From a checkpoint of a small transformer trained on Wikipedia: no biases in attention or MLP, untied embeddings.
MLP neurons of a small language model. Each row is named by its layer, matrix (down: output weights) and neuron, and shows model dimensions 0-159. Each number is 128 + 32 x the weight over its row's rms, rounded and kept within 0 to 255. Numbers have three digits each. A neuron's up and down rows have the sign that makes its largest values positive.
A block is one neuron, or neurons of one layer that tend to fire together. Before each block is what it responds to, as a language model described it from the Wikipedia text at the highest values.

Responds to: Fires on "and", "&" or "or" joining two parallel words, usually adjectives or names, such as Western and Central, Oil & Gas, Hanna and Barbera.
L5.down67:110083167105049183104144131132176098111148142162105097099133182152101140133136133126123146126124130159151134175105106115093182230147210143067100075121124085184113108123084118132167164114119105095189083086132050147128072113090152136108121169106095123113097120115172077199159166109108152139139141095126167129136125157134195063099117103104101140169090069114165100118120096115121133118108085113096103131130093187074157178166124114163123145176099112124086097072163181120101200157153114
L5.down215:140150152115175081126120070082181089139151126110160098120186167156144090121079159096098170184153192113161135128142078104081172103063173105161069079149101139146149135099160132160102099095120154133106142142142110114167126100115091137092103108150153116040124155118155102114185125108107118115097123117104074126174154097126152080114149105158069114113143128180017094120186098129153143159138180135097144173107123082145097075156114092121119123114196153139094135155060149075081141115127086
L5.down236:144084144087055167142188113141084080148137122117107114128090130131167068106121153164099106151137127202141114165133149077173173136098150089132178138150166126102101144150080052100154150125145094091101114138177109092108111142076095151109148073175102096125182119147113110108149141159151158108072129078112161157103151137094142140130146125123061150079085106066072124172183104092174154211098118149092073116153155075083076095130090133113102180130155168172088072140151144143174110127096097
L5.down321:134176172132148159176148139163184129087094121153144110138138187130126102092156136092112102133079127104126134135169113105108129082141145096119089155137088134121108180150107085103156084088087123090109126109138136088092118091178047096074098113119167165121109114141111185113154127173074162096155143050154074191179122091171186166145136115155071113129151197113162114088110108133116079136138087164169165115102095136118091132201139086139107096101142144153110154139209189129135132155100127
L5.down572:156190153102082119097113077111137152119146103117175122103116107121147127138100130145164124114187145147160082134145125165121181157206130102113164181119031123124182120184168134150094140051161145100184115124149129101161108153109148115134167121199125172165119152144150144168145125114137116141082116089165093111115128119155095116184166134120099130137151163137115187132162114103046102157143188092094102110091184126137127085032109153158194183150095085152121131080152137078172104122177163
L5.down729:119113170117125193121158082088156136213152104089123117138120087140176160168130135152185137121127100163108092137097131159139139169137140178143191093166093137106147136078118155150082201170138045101151089149124139065121176090098156081102127053146159099186095151123093180154100119085100157080129180147174158098117141153116128108107142134162130132061108213141190121116072140066122161120150156136112103137126139186062151109126052133120101173070182146169127118082188154138159138106140137
L5.down761:069106145076154143089108112151152117076139082131183185121089171150114181118151123078129180203148068089126118118129114142100118163140187113138113089133088126114113074143174123065144092142105158159082132117121075213198135153128098132133152186189083125156134205091150121065120135145115180164136119084160115106128122126126067163132148080142116131078114064153115087113159109127085171089140138099098130150099111148125163133159147167128113108140159123157154142069127118087144099148085118
L5.down774:087111115117149065133145070095140113086137114121151164123147157149144138095110155164145173202138200129177099135131121101162116124084200095125151111169207118152111139100150138140138118137145129138151134085101158164142133110141183125083105131100149099169122172084105087107142090173132097110117142143109101090126135182117081138137174086106149169077101107113124156152133127146132171155132095166184138118152100094134102123122116151154112100165083122086125129116106112107133130088084114

Responds to: Closing == or === markers ending Wikipedia section headings such as Early life, Professional career, Awards; also mid-word pieces like conc-ed-ed, re-rel-ease.
L5.down33:147129099085173124153160113104070122108119111140095161119166164112097137060150124084147097150104168076076145082080145118118093036137136129121141119104135111131132093202120084141148176136092125150102150118209126100152087102146113091162101136194168091097090162060175120120134135102095087146145142162131154161067200125128122200164082144134124103111125146154124151145057091143182125099115164127131178171139129140102184093114132161107138165117092117158115175148136133119154120144154146
L5.down261:154125143114187147148184107163126117107101146062140097140062121081089140089101119141106099196100144092114108125119175177147069075145161168101177129078121135089098050148100128128106121156104106072126102169093158181179123165216067099142150162176092082114144151095148156145168128145152211180109167123136153178142099194177158176083167138140155099162115167097137112169103187145158081079164082122104124126114174114136121067118124130121103156091095115138134100168091132118132136121058116
L5.down271:148151124137115124176111130184131072193119139160102122148131116064147095098106122164153151160132107083086086189151107123140108101175138096102136122104142106095158106138118036142144148056103099138092083111108092177079185145137159139158098115139114143132059145151138084085120158073088141113089120151137123085102153131121124113142160080150093127099193168171122131131105095097116121092132181101121143152112166129134134127104177154065104119178159114084132111152083115076092131118127132
L5.down307:132096064139128128191152105048105122099084159075138068087125158143099115127162140128126122155125090130129071090131148098139069171103131124180152146176107145158128108155137121099083141110160087055150098140139128162169172126165144096096123108153135143109129159132116161116098080173092126124120178188145157136097151110149117153126109109151146124091072157126088147099165127128157186099183117061112148095134176112106145071153156165040119149144135137142152136110156061108142081154161100
L5.down488:141130143123151118085202130135157144083138100102120118135091066138123112157107178107072163158156201111076101062117088141126083107127162104164156157138094056073145088125113121101141148117166165098139127102226074156136112099103141091198127108151157131138135172120103100113167114162177146146110079138149157169144136133151109136129158077183098108127144147086142130095153148073149155135170141110147107155139122121207112135140116187131187105090151140121112143127109118143154084096149152
L5.down735:147125161107110086158122144072117120115128121085152129097149101110124107091137154119147133114182027103100120132145118113123079159106163107087210122128123112123105155144127139080093121158150111117118132158133110182119163182152099082134101110160142159139190140105056153147115084145140113133122112186087166115097129119122120126086166096177151115102106169142114095183092107167114093131115112167140141126134164090101094137088148197112127164081115092102113133136137171120121105116158152
L5.down752:140067096140092113078110115086127124119060116105099150079150081145061157135126105173141128138099102130110090158145129112102132106132040078028165135153128089071131069122148199051086061052140149153070093125118092135136173181166117104116121124077126076157168115107191110052135149079109087101111169136131092153117139104130121136120108125113091137121137166097130154156168117072102135159117056144166114164125101162139124141189113090071096182161108191094153141103127132072161169160111135
L5.down763:131135120124161117141109109151083179115117115159146142188122167112124168086077135151174145039126156135072114138115094132161140106180101128109170076122119149096083151173153084141136123181113194096122124110113062071109121213145113104102139100123117127060141102087160083131118128135171145153181150097131169126107096108102113089106135214121090148171120089106172122176127080106114135141139129119164099120099107119168122150118116157158107143172147131109140237153127186138041101083156115

Responds to: Closing == or === of Wikipedia section headings and the line break after "= Title =", plus connectors like and/the/to after figures.
L8.down307:114120153164120102173137065156122128160141146080139134146111165143127132074131114120164133140108140151100117121174109118148117112137132118132096039134150144081075143167163125139093151114109089111094099170137134121110188099130123100137140085132097188133127103135112130162177089136107119062126137136116150091108145118141134127096171046169161112123163175163080100136149108122152113112114089135088123145122139130168150159113062123148122140101132093143150120145131140149122198108103140
L8.down332:092111202174081161125164143125117113133160141126149128093160151146102195149125101143118136057169164160122083145126103168099123085082087143149157143162123111097143105120183148114110116141109098094151092127120131106132139106091139148143173118171111131124106135120163152128129153071130116144128104186090136105134099103088123115100167154090152143129182124141135178118082148138096114098103154129080091166066127107120131103105116153130096062133143101169150107151139179161179189116185113
L8.down523:167122204123119136119127156163191133089133092153136108138065107134153176059098133140139095171109171114095094145089107122075117124109183111154176142102084151161139154130150124091101094136116103129144111162147178119135183122092117149136141148131097206139146075115236120213130141092099077093108173136122103106090157096109120158208156128113100110094101144136113127112145085186188091141087133111142128133153136160173198113165121139115157089099127116120129056113141129152095155070106107
L8.down540:124171129163113092138100113111106122136146191110086158107145184097155129148102162103088145177065150077109180103196098113126188132145135107116111101191107128134097093102127190096115122095153160153119164167181138153167149085105139157058134100138134107080148161114087133110087177093110153136148168087116118151145175074131165143179075130069135192150161196176131074127119111090134170190114152097138111119142149142170134135136151128102124119073126152102150099079126173121087103170103128
L8.down552:121157131098082130114116134114156096081135126157132159111127119169106134119171140096152103195124117117091132123119149133126118153126070093112086120109112107157136101153122105133144138121131126135132112111107104102120114144133146144134143128104140099090142108152132145141117143122156136143126160156109123174110131091128144116145107144135141078124126130099163136100159177114142111087095086136158152161120173151136129122157120089112151128122190120117128114151111091158139146139102140
L8.down595:100121125136152138109121109087143134119141147132135162141084151139110176198169104123133135095137079125069114114114115154110174093147140120139140142175159156109168087123092153136097172102188156121148074098093151135112129178149137140124112125176117164159122100112139173162149147147100109156114122119075155108138138136128119131162069187101184110103026113142109099130129136169124143142112115101137157121141093169153108114164105132168122143190079170154092048056150075114129106108122072
L8.down715:140130169113119098138100143117135127152115144122138142187105138141153101103087082149099158151130204165149065106198168147163095095137132179122188163123175101046118167126133178174083173152133121114145116106114146083157170168154204149109122159180083085138133100118125116123123106060118128119128164126153137163091167166102160098148126156133073189191156101135109138081144114118083170094122152109203109105106093183163035154115107125130167094170119104122097122117106102109132130123153145
L8.down831:150154069142143142125128163076106127141080131141123113122078059177176166122133141141085123147138086164187176174098128135162185134111121106103111077133126037103109152113207143164102102165146139131139167139174146143078165153175110129141053091152161162134101143160145081162115080198140071119150072130126102108143153110082166126157161104078100122198125144157140120108127159179172121144158166144103125147163164133072174072177201115104146110119075101133095182169113166119131077131116181

Responds to: Short pieces at the start or middle of a longer word, seen before the word is finished, such as ut in utility, nes in Wednesday, ple in plead.
L5.down161:119173115103120094152151179149085184190104102126095140096141127131116098124162122125123134098087161137129133138144112195172195092128138088070207092120132163038157087137188107116152135138172125137106095116126182081085178188070126144198121107112120059164064142124121078148139089159102174139055169119076125132089141163139144105103075104132122117170164119148175125102074109081122119135136112109138107117141121135139110170103097133114108174119131181125115142179149183158135091144149114
L5.down180:126143115136099104113173089163160142136112146066155130093074046157120098174102132101105111122167121077240134176124125122125109164111198136125058104135166139122154109112089135101130140156181171159085168134092086108103149143132171148160114140148155106077076139124133107138147161128113166149115129115096145153113165074115122112128139146102136099085102105160093116111162094186103108158105160091121098115088145129102158100145092115170107173153137115121151139149105148146094138122193071
L5.down246:094150136086130101121126141077118096096135113197097142127132192133147157126114122082147118181138129122151153108071167109046111141100104169129102115078096077154150141121100106142113093130172122100090099165099178114142107112151108114219175088170181147079108105100109080102102141115176142140159137166120122116124085085086169116133125133138154087133203142199075123120093149103120118110168098138153126195114187162108183100188098154090112126090152115139132140136154119127101109094100193
L5.down336:171126113141131055139113082135132130167171152112104109075120101137143127128136124145123125175090119195079150069133175105120152128096090124126115195096103167148130215116149152141121139140179141126161088135169149076222208165070164169127113102100117044123127127107078067132058113188178101091137111134140179112133091097140155143116135161086127111111127130131135115098105114130128186132075185141135144145098140075106171071098137130151153128087125119085107143085137098109120113151178119
L5.down364:111116174157166096159112127117164073122120132133148115177075093136046135147113124115110093084112132121164085094156079174118170122145170103130196173054114114164124188137159118142133122098133124092112128139159102108060128110154098120102166152176142072145169130044134049136127184072156124084034145094121131210158148117139157072160126099102093114102164136119082094111099111129122174141104089175113078126188077053182099137123117163116095094132166113117143097084169156152139097124133139
L5.down472:161102041106159103170199093152181137139103105081107125104128138132100136169162137096109151093141122137146110124093109121133124147146184129077183089156074124160117130147140177114167145182112124158128140145074099132140093065194153139161150138158111133113063133147173087151136202117160111105174146137150156136132121053176150131148101112157129131096134076179080069150176130062072125138076107159187151186154118155113147158140140055097128149194144107153090111134072143142170145072117100
L5.down545:115149088151110154134094141092188147111128100128121156175173123105133116075182094106104209117123104125111087166133106098134103138134146093156098035080207139129114120185110076124085162116134159158147144131104165129128117175125155131057209174120142172168113132159128096139142109144118131127147082163113122127082085098118079143125136104152148103127118066156119116028105153145112137113106178154119086158128087177114174136102161115124136080165139093167125187174077121169087117105058103
L5.down633:134131097116110163142116127162132133151102116086106148164087162105108135145133155113151168157182170060093173152150130180135114080123159165134118063074127121086136123142114134167103140115115182084148099140057121127058155103113184132187145119134135094148149100097104087116077206124099129175123146101092139150174158125173174117137118085114055164112108199131080145158095120120168158197159144124172133126221148199151153146128113127093130091146107148111084137144113160068147113120183123

Responds to: The and, or, or comma that joins noun items in a list or pair, as in "seeds, and fruits", "engine and transmission", "Klein and Marty".
L8.down12:135109145107096213129107135105179161168133078127048108079131135102092174062165140167094154096154138096136196098095133146149116140192182181188141219124093133138124187170132122154153119090081169101124129139140149137169119112135150062087134153097153112141135137151094131126091114102094180173120146108159118123111098162131077147100126117177179100183088143134179106151126117095110157168155112137099096137125149030114126118070127187110097140155051102047137151041108153131035144195090093
L8.down121:108157070148183133082156102152018157155151194108126061090128137171121163153074155095162094127137161084130122061143146140113155128113121086115123104174143075142139150060117147156095139110155137189147151136141216174094086052091153136145165099111170165070106100152106089139079196105124110129097190081145133128170138128140142096146185131170108135139120079131114126091123110128126183122176132121122229114141123125114172155124082122071107170129167109093105090138129124100107173053137157
L8.down211:045101126146146134122192114112124103115113150068208109106101100147136126133113129150138139109116121077086130149132167102094086148134157110148197085175111135109128144113139163138106141147135127122111148096102126107116110106148144110150167006117124124123118131157153124183121086147073111057118196152112114122133125127123138108126096110097121167097162128173156157095165135110135131109120081139129144091106077127150097094074186098082116159132151142143094153185139090154110135141145142
L8.down225:109091109131138121080144079111154097115167151180136144160181105136096130091092123136107185202123160150114162152176099134116093130118115129097178071149137159145124119103158176113141133078121111100083189149129088082134119181060132137065106105127136090113094121108115122128159117148168157134191138179156085116102189128099097083164113107131105149125154128082113091163157155102066143073164107138108144129177106112128134101109118095134171090133106093158145153087135055121121137187133151
L8.down319:183187080091118184145131133131104146155118157145119123088053105131104100150082144130080103086196202141071094179080127142153102172174134142158143091123116131090151148116159170113097134167152102066142146187140080159161132127104154166108131127067141132141108141107167150119115110129126085123132147066129098091133148148092091145149110123089109085061121130081132088141132103110103141147113111129132082126143120124102098108106077133163143162155139124124118050100083095131181133132127101
L8.down493:117107125074114111145114185086114132119198121095150114106129144124130137124156139131086161085132133120068152101162107055148174152113156170142107154110106132177144087134102078133111133171127120149141069120187154154165135130147111134157154152182125156122150122169153118144126120174096144150143130100079127152181148162082087134123159109165155152136112139163149094065119151107111141140184161142165132115156130139107082098178108167129080152071116189161125102123108111057135154102124099
L8.down665:146149113151198136120180102134100153145162113110105112113189108133113135139123083119126184120197160166103073158076122101147176075187147111104136170113106078066055134167131081129156155124154158155058123142106096149081173189148086109120221110106139199134110105188112115168135106116117072140155143133110118158106171134101134156147146133131166141128123084084086119164138172095108106156091096127164130135122128174089111110102100130125142066110122124088099123124122152156176196082076100
L8.down803:117108165116156089192124170081072154088078101109122104165111134119074112099140111129132147128089182106158140111116158091130182120126118136129108187193183116085165122176125131099105121074073155087164141133169185097126181104115166157081083156207082121124134171141184084101174118130119154103154100098146129103130113112128144111084107071184146138136102203151149113155116130172113110147132089132122145141111150126110020126148201179117158059144132168164128125120145025088047064175094200

Responds to: Fires on periods and single capital letters inside abbreviations, initials and acronyms, such as p.m., D.C., Lt., J.U.S.T.I.C.E., UTC, IST, TLS.
L5.down64:114136096141187185122136127116131116107114150138128181137164132121164135141115067107095081135147142155114103107197150157074116178133080168120146171153113084080133078135143119139191124101178116112117094115136109109187098057087117148143173069134106122147103189165121182145133127069156118115078150144187157127176123183088112128113121167079139140130148101153181159102182190102168123122181107105108118132115135133146099116110135071128142178123138119150168142109162133133127097189156123
L5.down110:082103064107182159139059138114113125125089110112146137138194133080122127062140130134093096104138128113165132125142155131048135142166056200105137128079150085120147161139115124124174169152136087124148175119130101111115145150157163119135190142129103178111148141096118133160151160132110071103167098192103148137119176137118124131163095113175161132130122098132171154114119122128163092186128100155086094124096167130116187119195150075112174133129110134065145098086160136137093123205101140
L5.down282:128170089084167137122103188124138156098102161095130119123078110136118133101153116124128143127138092194090135106128135136173065141145085153136165191079080154138106079150152100170177150159156136144142130090159109073104101131121152056176153067131083133085151086087119122125142123135178143106135118093148120141118078132152175103121111135104139091104117125165173129167186150108095166163134145148092083167105126146116135090191086135101153142094126084142071129161141180230120110147162072
L5.down292:144160104145057127087157161117060082118041110170134128112107150197151149115140053115139118133136159103082101185160109140155157132103033112136127132163131152094130164138166218100150122121147099149081116084205127156186083130068172093183123087081150136108107115179143118114125144132105156151169107142109138114162131118176150113129154125156155125137102140176153129115077159107111189132157168172127131164167120213147118156145199102128156077168147142104123128144156119127084103127136132
L5.down397:160137140131154146125095164150117097125137122096116139158139120172143198187133104128104064191063143139106136126165145140171111159140120134134159104061110114100107150122149176095147099085180197172097068150105169073150076097080122143111124171072072130157130164143163136161110142126093118125127155115151117127127111159097151110112144160171137131168123104164151134090169086123119116108134146110062089134128073170138100128159156165138097084088145126132129119166161057107112078139162103
L5.down642:146105104134111108142101124053116193129102109146168144096119169097130112148076155158103073114134171100104096108160159118167069116149070111144077103167150181100114169129176125126091131117128111122104123136136067179182130137177145116174125117149143169152085181123105155150107146184098137154154150094151170099112117133119125110153133140103176120158165089161152108198140084133190156123164153126082086159204137198166188173125074123169153179131110115129124102091164084164112102166129169
L5.down657:148123098154152107136118125109044103135106101165121099118107177102105098051077141145081169148087122173136141147147176133184127090144056130099096136149176109100095096167090099144155093129199146112102138141157144192169143133081094114123142102129098116102132147172150089145131091176129099108148122161160145142178086175130121145175135094176168078167198161140161133163069107166135140138112135147108128076100143166144152106125135106095124109210121107121163125108143154112154078137109067
L5.down794:167128135144089126126149158121172138209190133085167078080122144145122117141083067108054089146096135086131116154160127105113164154144149113097137149142127165095121125140124121145135111097132119159155109104039142126068175124140112115113132099094127126052173056174140135136109128131122170130208213142131129108123152132093158080182110135182159147166100116144172144106082127142102153137115118148146094134115089118138070160116154118113113080121096135169086129150161115135104103197109100

Responds to: Mid-word syllable pieces, mostly in names and compounds (the ki of Wikipedia, la in Gerlach, mi in Schmidt), plus table pipes and punctuation inside number strings like coordinates and scores.
L9.down474:141234174139149139105157190098067166081173176171145163126123107178163138116104088159142149182077114145135087111111077102101138154112126095145137103106150128168134122119082081117106127069118140110083150130073166123183154159149125146139130100088191148165106119180160145160180183085076160159100094165133091118149142174130116142078148119111117136107127080105137075122168124173142138176072090133096117112184158097150116162122121143119149114136118145098088104110071133096106105129078141

Responds to: Mostly and, or, or a comma right after a preposition or clause start whose object comes later (during and after, for or against, and, with); also the 0 in years like 2012.
L9.down704:084173128116105128146122169109115137167109082162025062097116129119139138110099084161094085107182151079146136087123090085115185126119144157107139107091144080100128092146140116100125074101103166170164158133110140154064185160135093148149179158137083171070157163085070131136139158132139146107065127129108081170142127115130151098137119142149133128105142091114126129181133166175148050160112134101163111091157140114100153169103087085116194105146088144134165132114100114131077166147140147